Weights of a small GPT-style language model, trained from scratch on English Wikipedia.
Size: 3 heads of 64, 12.5M parameters.
Architecture: LayerNorm before each block, learned positions, biases, tied embeddings.
Training: 449M tokens, 6847 steps.
MLP neurons of a small language model. Each row is named by its layer, matrix (up: input weights; down: output weights) and neuron, and shows model dimensions 16-111. Each number is 200 + 30 x the weight over its row's rms, rounded and kept within 0 to 999.
Before each neuron's rows, "fires in" lists the words (lower case) most often at its 100 highest values on Wikipedia text that the model never trained on.

fires in: "between", "other", "took", "take", "northern", "lost"
L5.up315,173,203,200,216,164,241,147,161,218,167,165,163,173,231,201,186,266,148,195,253,204,251,197,253,178,200,260,214,181,224,89,219,168,241,205,163,214,203,269,180,207,195,237,194,191,222,221,202,209,198,188,193,176,202,166,228,168,209,209,244,217,196,238,145,220,214,159,270,231,198,155,144,210,243,223,174,229,191,190,211,205,208,172,206,197,205,256,201,259,194,203,199,204,195,192,172
L5.down315,187,226,178,199,221,211,192,142,238,214,179,177,201,179,214,194,174,167,212,197,187,192,168,174,206,191,163,159,174,143,228,202,212,192,223,220,222,192,146,186,196,215,132,181,203,220,187,162,187,239,253,215,224,236,176,174,166,219,239,212,189,199,217,220,175,203,180,154,249,193,187,224,254,138,171,133,224,219,191,214,246,224,230,231,202,193,180,233,284,171,194,183,252,198,248,195

fires in: "is", "consists", "very", "978", "are", "composed"
L23.up731,248,224,216,175,183,172,225,182,212,190,154,156,256,171,210,198,169,192,226,181,153,233,190,263,226,209,232,185,206,252,228,236,147,200,228,227,213,186,204,220,123,208,205,204,179,203,172,222,223,193,240,242,161,158,143,155,229,176,224,252,150,176,225,173,212,179,236,215,200,176,188,197,155,191,202,183,194,175,220,211,196,158,221,223,200,242,241,200,194,129,267,164,199,207,222,208
L23.down731,210,203,203,195,231,166,197,199,202,242,195,193,176,216,228,164,200,182,226,199,217,169,174,152,189,216,253,187,197,165,163,204,170,175,165,192,213,226,170,185,232,205,204,179,187,219,221,140,167,219,182,194,226,217,244,240,178,183,224,216,185,220,179,263,186,218,209,202,191,210,208,162,138,190,151,202,141,174,197,145,193,186,198,272,208,156,189,265,158,190,196,242,262,188,171,208

fires in: "on"
L7.up675,262,130,209,190,235,220,170,240,235,168,203,191,272,176,231,232,191,212,219,201,217,198,181,196,202,204,197,174,170,173,184,189,159,189,151,226,227,213,229,171,204,212,234,243,219,208,136,173,268,213,236,217,201,181,142,181,226,216,188,174,216,207,199,139,151,221,250,212,176,207,191,248,284,214,208,160,233,178,191,183,212,165,145,208,241,190,221,129,315,227,190,196,276,205,153,206
L7.down675,197,202,186,230,207,167,202,189,204,197,169,180,216,226,162,169,218,185,236,237,206,192,157,236,178,242,198,185,204,206,191,146,108,241,181,241,237,218,192,227,205,237,225,146,246,201,197,216,189,163,195,262,262,177,166,178,258,176,165,198,199,262,221,178,162,198,218,182,182,249,185,227,212,199,221,170,219,224,215,176,234,189,212,223,257,200,199,135,223,202,203,164,166,154,198,154

fires in: "is", "was", "had", "are"
L12.up324,223,214,192,177,224,195,147,178,227,157,222,199,223,179,155,190,241,241,213,208,224,218,124,275,215,214,295,145,214,191,196,194,188,247,219,218,227,195,222,202,173,170,269,186,160,213,218,244,212,222,184,199,175,208,187,221,190,193,188,203,212,200,181,154,199,157,245,144,202,186,224,214,199,208,260,145,241,158,189,204,183,219,183,233,212,202,200,268,232,216,156,140,204,222,189,160
L12.down324,199,168,201,205,125,190,182,189,178,223,218,178,124,193,216,263,128,182,223,191,184,169,201,148,207,234,198,258,232,222,191,170,217,141,184,206,193,197,166,171,203,199,156,227,203,180,259,196,217,132,274,254,209,193,177,212,164,207,250,221,218,248,197,272,107,238,225,197,182,207,179,240,183,175,126,159,180,175,200,184,204,214,169,249,192,220,220,188,153,221,233,216,214,170,217,235

fires in: "the", "republican", "senate", "democratic"
L8.up39,206,179,168,211,229,218,155,190,238,177,264,203,170,221,197,192,233,193,217,128,215,205,166,213,219,183,220,227,212,205,310,190,181,199,223,182,178,217,206,221,192,183,157,150,207,187,207,231,171,176,211,178,132,264,156,175,226,186,201,198,223,190,192,195,191,178,169,165,213,202,224,172,240,180,172,245,197,149,189,239,188,218,227,211,240,192,199,199,216,180,251,212,193,203,229,213
L8.down39,170,212,254,242,210,195,206,200,153,167,151,223,238,150,166,204,175,203,181,192,222,241,191,198,174,227,210,218,199,250,203,225,193,138,206,201,246,177,236,190,202,175,232,215,237,187,207,197,194,217,246,183,218,163,185,158,208,273,208,179,221,191,184,139,208,184,150,208,198,174,235,182,180,163,125,258,205,168,221,224,197,229,207,198,192,171,201,217,204,166,216,199,196,163,199,168

fires in: "for", "to"
L16.up395,222,206,146,182,185,196,191,168,171,224,277,163,199,204,181,211,173,168,231,189,196,198,239,261,155,215,192,188,202,226,180,216,148,255,192,237,163,218,210,235,155,240,196,199,201,183,247,179,195,207,212,199,224,197,222,141,181,197,198,151,192,214,246,118,151,178,200,202,198,220,243,213,171,211,209,191,222,236,163,172,242,205,178,162,230,209,209,217,248,151,204,175,176,216,150,251
L16.down395,131,230,162,224,222,221,250,224,198,196,175,215,206,183,174,220,224,205,158,240,267,187,215,149,264,210,178,194,197,196,207,178,251,174,203,258,211,147,166,216,193,176,189,178,199,243,186,188,187,214,244,187,181,165,215,133,188,224,199,197,199,212,200,165,173,181,224,192,244,239,169,174,169,160,204,183,156,185,192,220,203,169,260,195,244,202,186,191,233,174,223,202,128,158,196,178

fires in: "to", "help", "may"
L8.up274,184,166,192,171,224,167,194,155,221,181,277,172,220,140,170,226,186,212,189,103,203,164,183,203,178,197,210,193,261,206,236,196,127,196,181,209,208,195,172,240,182,217,198,189,228,221,216,182,177,201,233,186,134,234,174,159,217,170,166,205,174,208,188,190,180,190,223,170,216,197,268,250,218,198,200,236,212,248,194,270,229,199,201,200,215,189,199,163,190,250,194,157,203,216,182,225
L8.down274,181,240,192,176,187,185,239,177,191,206,244,194,213,257,191,208,208,205,208,230,222,159,236,141,194,220,147,196,183,203,170,210,242,184,158,228,169,199,189,214,203,224,224,193,159,203,229,216,232,178,227,183,231,209,190,169,180,178,201,189,225,207,175,230,179,202,201,246,203,240,202,213,146,196,176,149,244,254,246,209,174,203,182,220,189,245,189,153,217,183,167,217,192,198,192,224

fires in: "s", "their", "took", "take", "led", "gave"
L11.up163,213,155,249,184,206,224,187,187,207,203,210,147,184,175,265,253,212,170,152,183,216,233,217,252,207,217,270,145,168,187,205,203,129,205,226,125,190,186,192,190,200,197,226,181,186,214,171,252,155,195,199,203,174,201,191,232,220,191,204,228,234,230,159,174,252,203,166,137,242,160,205,167,247,189,209,245,238,195,162,212,179,244,174,238,224,199,224,203,240,194,265,177,192,204,219,169
L11.down163,201,198,209,285,197,196,223,164,210,211,165,222,234,191,183,237,210,189,167,149,198,214,231,254,207,200,204,178,198,212,200,196,152,185,189,205,238,206,181,193,200,223,218,214,208,170,244,254,161,193,237,228,232,193,216,192,181,219,188,170,208,182,207,190,165,252,112,237,184,167,197,181,165,253,185,207,221,175,151,159,240,231,164,164,164,201,222,165,196,195,169,179,184,238,258,193

fires in: "so", "only", "least", "once", "about"
L11.up49,163,223,182,181,255,229,216,209,237,188,146,178,185,191,152,194,182,225,199,175,134,222,188,220,240,239,191,178,189,201,182,208,153,216,228,279,210,195,162,208,176,215,233,215,212,211,217,171,206,212,261,161,135,199,176,234,216,174,140,203,197,186,219,123,192,183,226,159,227,179,175,192,230,219,216,250,206,187,186,187,129,174,181,192,132,193,231,253,211,175,200,203,187,213,194,204
L11.down49,134,238,165,183,218,261,201,202,195,197,213,217,180,169,199,204,207,211,265,228,210,241,249,313,213,229,199,235,203,184,255,201,192,172,237,213,220,204,254,179,183,201,177,123,208,159,208,176,181,169,196,240,224,181,186,220,237,218,216,214,205,162,189,178,211,167,195,228,219,167,176,146,200,196,201,162,214,227,142,230,262,174,128,181,210,152,202,199,214,238,191,207,166,178,235,171

fires in: "the", "adams", "administration"
L8.up730,219,179,145,192,177,240,201,230,263,197,240,163,165,186,174,216,215,227,239,166,188,207,185,221,180,186,200,181,227,196,223,213,231,158,224,196,215,161,243,211,182,187,192,154,190,207,197,209,252,199,168,214,197,212,144,212,201,187,220,211,214,179,171,204,185,184,218,140,209,223,236,164,205,197,226,276,166,202,165,162,232,199,204,216,302,187,193,225,214,201,242,155,218,239,280,216
L8.down730,198,122,229,182,217,211,213,245,186,125,175,184,253,163,197,218,203,171,182,191,216,185,170,223,243,209,204,185,179,197,225,200,244,134,185,231,217,192,259,173,191,223,178,201,218,139,169,191,221,193,205,142,210,156,230,201,200,231,158,176,176,214,146,228,221,239,222,143,180,180,183,226,206,197,186,223,161,201,188,166,215,264,154,171,199,199,233,161,222,193,197,191,211,217,169,244

fires in: "out", "up", "images"
L15.up488,213,232,183,187,188,205,171,240,173,205,213,248,177,196,202,174,210,183,144,184,183,225,221,228,258,170,190,161,227,195,196,208,208,235,188,209,204,191,212,193,187,211,235,231,172,201,275,185,211,214,161,182,257,159,225,202,177,239,244,228,207,183,168,206,186,212,225,273,211,218,212,130,183,202,194,174,230,254,198,236,230,211,176,178,129,208,211,149,253,198,211,215,185,184,196,238
L15.down488,206,177,224,175,200,167,152,214,244,205,192,221,188,226,209,198,144,215,179,215,179,194,188,207,258,218,182,183,218,231,167,186,140,178,156,192,166,258,171,180,240,198,201,230,169,164,255,231,140,189,138,230,235,195,229,192,234,215,181,187,150,235,226,205,205,226,174,217,229,181,244,249,189,154,212,207,170,137,266,163,222,148,187,233,189,168,288,215,196,181,244,209,204,193,178,177

fires in: "in"
L5.up721,149,228,206,209,188,282,159,183,192,214,180,180,211,203,172,175,185,243,218,179,230,206,200,249,241,169,188,181,233,153,268,204,204,241,169,187,223,187,216,206,204,187,202,167,201,195,237,186,254,191,229,225,198,206,140,176,226,207,186,188,196,166,221,142,167,244,227,187,194,237,290,242,197,219,187,238,253,175,184,191,244,195,162,243,222,197,255,187,209,242,203,151,239,215,161,162
L5.down721,213,192,206,179,148,194,179,197,194,230,207,158,177,194,154,212,198,153,207,233,217,183,177,174,229,194,171,213,210,217,197,192,158,181,226,262,170,178,218,200,234,192,228,228,217,211,216,226,265,251,157,183,232,225,203,94,239,224,185,197,177,185,206,227,151,172,201,222,226,227,204,234,191,158,177,189,165,213,229,188,174,202,186,222,198,234,192,180,222,214,175,265,177,234,204,185

fires in: "the", "thailand", "third"
L7.up170,143,145,171,201,190,189,162,190,231,195,253,113,205,177,207,236,246,198,252,180,175,202,192,236,164,175,189,196,232,223,204,202,141,225,212,192,166,174,237,176,219,169,202,196,198,231,183,151,259,162,208,260,186,206,163,182,235,200,120,209,226,253,210,119,216,169,178,187,247,190,168,203,266,193,195,202,139,202,219,202,247,176,208,190,240,173,248,208,216,231,165,155,194,180,182,156
L7.down170,222,152,222,213,161,205,193,227,262,193,175,240,203,191,209,229,167,211,198,140,195,172,250,229,272,212,203,185,206,220,162,191,269,163,221,193,255,190,165,175,180,194,227,192,220,172,234,216,206,193,216,166,186,169,249,227,202,206,226,216,222,186,168,227,203,258,209,199,166,210,215,245,198,199,110,168,258,210,192,227,194,247,169,177,153,196,223,169,201,232,194,193,211,158,263,220

fires in: "in", "f", "m", "g", "km", "mm"
L12.up95,225,234,176,162,159,216,173,209,200,193,217,229,185,185,176,192,204,169,201,235,233,217,213,199,220,194,175,244,200,225,164,186,206,194,197,221,250,182,228,155,188,205,240,178,167,218,237,203,199,280,214,236,199,201,246,176,194,196,224,266,217,193,248,162,180,158,175,265,212,208,177,180,200,171,216,110,211,169,182,225,233,222,191,180,185,216,194,189,232,207,178,162,216,206,247,203
L12.down95,187,210,206,174,199,205,182,214,205,211,145,196,214,178,231,212,164,234,214,208,183,225,227,197,192,200,191,204,214,141,190,212,231,192,231,223,204,189,165,184,206,188,172,205,260,175,228,128,192,216,270,191,189,205,252,199,188,182,228,231,210,237,225,190,261,151,224,179,191,216,228,199,218,243,172,178,156,207,225,252,206,167,203,163,217,172,178,162,203,245,146,209,163,122,205,213

fires in: "as"
L13.up280,195,210,193,194,163,181,208,195,222,249,188,215,165,246,146,172,258,210,227,137,149,206,245,188,220,175,159,196,203,219,254,188,185,229,227,181,209,196,170,200,191,193,218,236,198,207,218,254,268,172,177,210,206,228,249,201,127,201,192,213,200,224,158,161,239,212,228,234,190,200,226,189,199,199,181,199,185,235,156,219,171,252,200,205,150,199,174,173,221,177,130,155,209,169,183,142
L13.down280,207,129,208,202,211,210,211,131,147,210,184,230,171,238,196,161,210,221,221,199,175,229,179,194,189,183,166,247,215,203,178,214,222,193,191,158,185,217,205,152,199,191,234,191,233,207,181,176,197,213,180,157,229,211,180,218,182,147,244,178,216,176,163,207,216,211,141,169,141,203,188,208,278,200,216,186,151,175,229,193,182,220,269,193,235,189,229,181,177,179,200,234,213,208,268,202

fires in: "early", "late", "in", "together", "nominated"
L7.up36,180,199,178,223,210,231,179,220,200,219,201,202,196,181,197,212,163,161,194,214,198,217,228,174,150,284,228,188,200,175,241,196,184,204,249,200,205,183,121,175,199,227,226,212,203,229,196,187,263,210,162,172,186,265,151,220,179,206,204,220,194,171,180,184,257,206,205,189,233,176,182,215,184,225,198,167,255,183,223,208,159,186,172,201,152,218,167,155,249,192,171,220,237,146,186,164
L7.down36,186,191,273,173,228,155,217,191,244,179,204,195,211,222,191,191,179,178,208,221,187,213,213,164,232,198,172,196,179,191,162,176,260,269,190,264,215,182,215,205,171,170,168,167,162,245,209,251,161,183,197,162,234,169,173,164,214,257,175,263,206,241,217,202,208,157,173,213,217,205,209,207,208,179,212,228,190,191,170,223,245,147,168,196,174,125,192,197,178,198,191,200,212,228,192,221

fires in: "on", "north", "south"
L5.up308,238,207,243,136,176,182,160,186,211,171,140,216,224,183,188,241,223,181,129,238,171,190,179,242,228,198,161,181,194,217,158,191,228,173,166,251,184,196,185,193,241,210,224,211,210,195,174,204,221,178,203,216,214,178,206,193,212,204,175,199,202,161,272,125,241,198,219,212,175,207,168,191,268,269,210,113,228,246,239,205,159,175,129,192,213,214,192,138,218,198,192,200,219,160,201,161
L5.down308,203,174,237,194,202,159,172,180,217,186,186,193,141,211,208,173,222,173,201,180,179,218,204,177,167,216,241,236,186,249,220,194,189,179,186,237,215,257,241,172,186,153,174,217,275,201,207,191,143,167,241,219,235,186,180,266,170,191,131,224,187,270,251,190,201,204,219,148,217,223,222,194,263,198,181,169,208,150,223,229,260,193,182,202,221,165,232,190,191,177,171,223,178,240,186,226

fires in: "and", "may"
L8.up725,186,162,161,190,266,163,211,205,186,165,250,163,211,180,169,143,222,226,214,135,227,203,191,169,198,200,157,190,291,225,204,204,150,232,207,174,146,214,236,197,193,210,203,170,202,208,199,219,190,140,194,246,252,149,151,177,239,195,182,180,189,195,193,216,249,162,216,212,204,220,230,206,177,199,163,191,212,231,203,208,207,258,201,183,267,199,206,214,133,231,227,207,214,245,147,219
L8.down725,225,220,237,207,253,125,189,151,212,227,231,199,182,231,193,169,186,181,159,177,191,155,214,221,209,182,227,249,164,188,170,213,179,207,173,192,215,229,172,228,156,165,190,210,160,180,236,234,224,268,194,221,185,195,174,221,196,222,210,211,223,198,227,179,178,190,199,215,213,258,185,225,249,167,211,193,209,175,241,167,177,261,159,184,171,211,132,213,222,247,174,225,179,252,170,235

fires in: "in", "s", "on", "of"
L13.up207,158,246,220,215,146,209,197,179,190,220,172,125,211,186,177,192,178,214,211,172,218,246,205,250,237,151,141,162,199,243,230,189,152,252,209,179,133,208,174,166,222,179,233,194,209,215,253,169,210,269,213,232,220,176,181,185,225,204,187,177,221,153,254,142,229,188,188,197,231,199,202,167,237,212,237,239,182,150,192,176,199,211,186,174,261,184,218,161,199,165,249,140,192,202,167,136
L13.down207,195,224,187,159,238,156,214,262,167,167,168,163,174,210,225,230,247,200,139,180,197,234,191,176,183,188,178,242,216,157,182,200,182,185,182,221,268,188,233,215,219,213,230,169,242,150,162,164,248,207,183,152,174,172,184,214,245,249,238,216,200,206,197,221,182,224,177,206,209,181,225,204,147,193,188,188,236,208,263,202,182,139,202,201,151,275,175,234,119,185,148,191,200,191,260,187

fires in: "the", "new", "original", "this"
L15.up423,228,131,162,187,226,230,195,168,240,177,206,190,184,220,206,157,234,206,205,165,185,256,112,269,197,178,218,148,193,230,211,202,211,214,224,197,215,180,209,186,249,204,203,186,211,193,198,210,186,149,196,183,184,228,187,192,213,157,222,203,216,229,208,178,256,158,178,171,154,205,192,148,243,247,185,206,215,218,207,183,212,227,249,214,259,155,205,250,193,124,232,189,236,181,190,198
L15.down423,205,189,236,204,153,173,235,170,250,211,214,204,215,173,182,191,177,167,201,161,197,209,217,168,255,186,226,170,225,230,218,168,224,177,176,183,246,184,221,148,167,231,199,218,222,178,216,198,219,186,178,214,163,174,186,171,203,184,183,189,173,179,177,169,195,201,123,205,263,202,205,191,223,166,211,165,172,185,219,181,198,215,213,171,239,182,205,167,215,157,186,188,177,204,241,186

fires in: "the", "e", "east", "total", "submission"
L7.up643,201,184,136,192,181,205,206,240,268,195,204,184,183,184,111,156,264,246,209,168,135,211,222,210,226,186,163,226,230,262,175,206,223,183,174,174,233,183,218,140,222,206,188,192,220,230,180,214,224,173,173,162,198,251,177,186,182,191,192,242,194,207,200,152,245,161,170,212,253,259,173,154,215,237,232,228,207,228,213,203,213,235,141,187,251,205,203,184,216,263,197,138,228,194,197,172
L7.down643,205,208,215,147,207,229,164,165,166,173,157,170,201,240,245,257,196,221,156,206,208,194,173,185,172,198,256,204,210,184,189,190,234,169,182,213,191,172,222,254,207,186,218,144,187,190,251,170,229,251,153,244,188,163,208,202,162,209,218,230,222,249,235,225,235,224,232,196,151,184,166,211,215,173,166,245,150,223,202,175,169,250,238,175,186,165,205,191,281,224,190,240,171,219,193,250

fires in: "later", "released", "two", "early", "such", "three"
L13.up69,189,195,185,190,189,234,183,132,214,171,212,223,150,206,197,217,188,192,206,174,169,212,168,221,154,250,219,157,210,199,196,212,233,175,179,221,184,225,251,185,200,240,190,218,155,230,253,183,208,215,165,194,163,179,192,248,201,212,237,268,205,203,238,197,160,180,202,194,237,210,203,200,177,193,267,163,230,239,178,214,230,220,171,281,250,200,241,221,272,172,184,180,203,183,182,176
L13.down69,217,201,189,188,194,203,242,180,217,196,230,224,192,181,191,237,197,185,199,165,231,217,114,174,236,241,186,193,212,167,232,199,238,132,189,207,229,209,130,127,190,230,152,197,158,206,138,240,180,178,213,210,139,210,193,216,93,148,234,173,236,195,207,219,223,245,128,211,191,241,184,207,159,170,244,208,205,172,232,250,222,210,192,216,187,190,193,118,191,185,255,185,233,189,243,202

fires in: "as", "by"
L15.up693,155,220,190,181,157,186,192,198,227,181,238,218,182,221,210,203,214,171,197,176,158,192,218,257,165,223,222,175,189,189,265,205,202,214,224,187,230,209,220,163,203,199,264,167,179,152,166,230,226,214,138,201,219,160,224,191,195,232,186,238,186,194,188,124,197,156,232,177,184,196,169,182,149,205,223,189,228,218,138,199,183,254,257,177,144,198,202,182,236,234,117,162,174,188,180,191
L15.down693,247,205,205,146,192,148,196,143,165,210,147,181,181,207,211,217,142,250,191,238,178,191,230,176,179,188,178,249,205,221,219,222,230,168,193,221,158,228,229,206,213,175,203,228,238,196,186,190,212,189,175,150,213,178,166,169,180,173,249,231,200,126,218,217,261,276,160,233,235,209,172,147,170,160,182,226,190,184,219,204,179,140,197,181,228,193,217,192,187,182,208,163,220,201,201,252

fires in: "the", "football", "national"
L7.up565,226,158,135,210,153,249,204,210,224,183,234,172,209,184,208,210,239,174,171,222,227,229,229,212,172,196,167,206,248,250,243,197,182,144,248,137,149,191,223,169,210,191,183,174,230,213,146,164,256,177,212,206,209,227,185,197,222,176,202,194,217,182,189,206,255,219,138,169,191,218,195,171,243,196,181,228,197,188,236,222,231,232,209,204,220,184,179,152,243,235,186,192,182,208,231,166
L7.down565,188,197,228,246,253,210,175,220,196,159,167,182,187,270,216,176,142,171,208,245,191,247,184,202,251,215,194,219,212,160,145,208,182,220,169,217,188,212,215,224,223,237,208,239,153,159,200,236,185,184,213,174,155,212,214,189,203,210,230,212,270,176,164,179,132,185,197,143,207,216,193,187,213,231,212,208,184,225,219,156,217,187,204,186,170,185,166,208,194,204,214,189,202,219,216,240

fires in: "years", "up", "together", "out", "died", "followed"
L12.up375,212,180,175,208,191,283,168,221,208,192,146,237,206,209,154,196,205,218,165,233,203,217,182,248,219,233,201,149,201,203,245,204,203,216,217,215,225,222,234,211,179,207,262,239,262,172,191,209,249,216,181,139,227,189,178,202,192,209,221,230,208,161,149,180,235,206,243,226,184,176,177,149,189,196,254,148,226,214,192,207,157,224,189,187,158,240,204,189,243,202,123,201,253,186,230,198
L12.down375,205,144,230,183,176,187,127,210,163,157,240,191,171,209,251,198,244,212,201,208,265,185,213,217,147,179,216,250,197,233,227,169,200,219,178,250,188,194,178,215,234,175,173,230,232,210,238,224,187,204,241,223,233,185,169,205,178,198,173,221,173,203,190,269,206,204,219,160,214,219,193,236,217,182,158,164,179,186,177,239,162,259,203,216,177,236,188,183,228,212,157,198,155,195,209,212

fires in: "of", "for", "and", "following"
L16.up299,165,185,204,200,193,236,148,207,259,213,236,204,217,215,136,181,148,223,210,199,201,188,213,228,174,219,167,184,238,163,173,192,134,203,189,219,226,179,175,159,206,288,209,159,188,197,157,154,214,170,197,206,223,174,177,177,256,165,223,225,198,188,242,179,183,204,228,233,183,170,227,200,188,266,204,186,233,249,191,203,179,157,172,139,205,183,173,236,177,166,252,221,252,200,147,214
L16.down299,262,207,150,209,230,162,199,166,163,220,212,189,196,172,212,177,175,230,246,221,192,172,214,210,202,209,213,146,132,161,198,176,210,206,246,230,232,188,187,237,174,203,193,278,206,219,272,184,177,221,174,165,222,183,275,117,170,173,175,180,251,203,177,221,208,208,223,203,232,224,218,198,228,142,183,190,220,187,194,202,183,210,265,195,181,190,218,193,272,198,203,153,168,204,190,232

fires in: "while", "from", "began", "started"
L5.up623,169,192,199,187,205,196,128,192,198,146,229,166,185,164,184,219,173,221,174,165,217,198,214,246,189,221,215,122,232,185,287,219,207,204,217,237,226,165,258,269,206,211,216,209,184,185,187,234,239,203,182,197,147,173,222,190,228,194,182,206,184,193,195,205,246,179,194,99,197,229,207,237,160,183,223,184,214,295,200,184,201,206,186,271,217,232,231,241,154,151,141,161,202,183,172,173
L5.down623,238,214,149,210,185,190,245,194,211,252,232,267,231,206,213,208,210,175,264,203,223,181,225,139,184,174,170,268,189,153,211,216,268,200,122,208,231,196,218,194,228,213,236,175,173,201,210,200,160,219,221,187,213,239,240,176,170,216,231,221,216,222,199,177,171,217,190,226,195,202,216,204,215,226,200,178,202,178,202,269,189,170,218,198,251,233,187,199,173,211,180,221,168,180,206,200

fires in: "for", "without", "where", "once", "but", "do"
L12.up71,148,215,200,176,208,245,216,200,172,232,196,120,227,191,177,265,189,219,209,136,182,154,179,243,235,190,126,170,233,194,202,217,189,226,182,232,200,173,184,216,204,180,185,207,194,176,266,174,201,196,222,247,185,199,156,159,211,214,163,175,180,168,205,142,197,209,258,224,212,213,155,229,206,197,146,206,237,216,191,214,199,172,207,202,157,203,228,204,229,165,167,162,199,227,160,196
L12.down71,145,234,220,217,169,209,211,238,250,212,142,202,202,209,178,190,161,185,218,198,204,252,214,235,231,210,188,215,227,146,221,204,184,160,224,222,249,187,113,193,199,207,205,193,213,190,171,155,152,168,164,219,187,180,202,202,202,192,191,193,205,178,164,141,193,157,310,217,215,153,224,179,208,208,194,153,184,164,149,193,190,186,233,246,197,244,182,151,232,202,206,156,166,158,294,181

fires in: "on", "onitsha", "only"
L10.up484,184,178,197,194,192,226,177,223,258,215,173,179,227,195,193,241,185,207,214,235,184,200,170,222,201,184,168,149,163,210,209,191,131,222,213,257,187,198,214,233,200,202,244,221,209,190,212,180,244,165,196,168,214,162,205,209,215,187,155,191,191,181,244,154,204,226,164,215,214,208,166,188,255,253,192,202,228,197,191,170,168,154,182,193,203,155,239,145,232,160,228,158,257,230,171,141
L10.down484,168,178,228,241,213,98,193,205,213,181,235,150,153,172,208,177,239,222,194,160,185,197,207,195,198,225,161,172,244,185,205,204,198,156,178,201,243,220,244,220,148,176,224,175,209,216,206,195,214,167,199,211,244,176,222,211,191,175,213,170,206,244,237,253,169,205,241,201,190,200,143,206,204,229,181,191,181,242,200,186,143,250,231,229,203,183,175,159,200,180,235,188,164,174,162,172

fires in: "party", "division", "cup", "campaign", "championships", "match"
L5.up447,246,206,215,189,232,193,204,193,173,209,213,247,228,204,151,189,214,187,240,187,276,185,206,161,226,124,170,207,218,225,191,207,192,217,188,225,187,194,169,172,249,235,204,261,258,168,164,166,250,197,176,161,188,259,257,205,163,200,218,154,197,208,187,231,199,226,231,235,207,160,211,234,234,220,171,191,242,168,200,184,149,170,192,236,173,206,170,158,237,150,202,254,210,206,165,242
L5.down447,206,213,200,214,198,208,190,276,234,194,190,183,168,188,217,200,229,131,193,194,159,218,236,152,214,175,169,186,154,187,181,177,229,171,168,201,190,217,206,222,195,159,246,189,208,215,194,243,239,191,198,247,253,234,209,144,182,188,189,234,215,160,221,221,174,210,192,143,203,152,192,171,199,175,208,234,180,174,151,194,216,201,251,232,201,181,246,192,227,230,165,173,238,181,225,195

fires in: "between", "two", "both", "three"
L8.up470,192,214,207,198,158,200,197,162,179,212,222,147,209,219,146,229,234,178,273,208,217,199,202,237,186,241,208,184,211,206,231,201,167,262,180,169,163,212,181,196,259,212,198,180,159,207,230,160,262,193,173,238,198,181,129,209,216,222,209,233,205,209,202,202,221,217,191,211,210,199,188,174,202,227,201,196,212,241,211,191,140,190,191,238,202,189,176,196,216,196,201,206,194,175,167,169
L8.down470,200,212,240,199,222,215,158,192,245,204,203,204,222,244,235,186,216,193,211,184,240,174,175,229,225,240,198,206,170,172,211,201,227,183,157,220,227,203,169,202,229,222,233,187,187,200,172,202,214,168,210,153,174,219,206,132,237,199,214,192,235,181,183,224,247,218,222,181,223,175,208,179,225,179,199,210,207,221,209,224,243,159,189,197,177,142,209,172,179,160,194,245,252,224,156,180

fires in: "of", "chemical", "touchdown", "double", "heavy"
L17.up449,168,230,202,174,166,179,204,198,193,155,220,144,244,186,170,212,185,235,232,252,208,234,165,212,236,213,231,198,189,218,187,229,176,230,235,168,231,169,206,147,233,232,138,131,178,205,227,184,177,209,195,185,164,215,178,179,253,229,218,215,246,191,243,193,212,251,242,193,203,219,151,158,183,281,252,218,217,227,174,187,213,209,229,174,190,195,177,150,207,203,208,225,183,234,194,187
L17.down449,138,234,234,159,182,176,170,142,227,158,235,188,192,157,195,184,196,238,234,201,164,182,264,212,157,180,197,154,211,190,187,210,202,170,194,174,146,170,255,231,219,221,163,171,197,229,251,242,204,214,161,203,209,183,195,133,218,185,243,248,198,213,227,176,167,188,257,203,215,179,237,226,194,203,189,212,245,227,160,220,183,234,220,251,208,182,213,228,203,184,201,180,196,221,238,163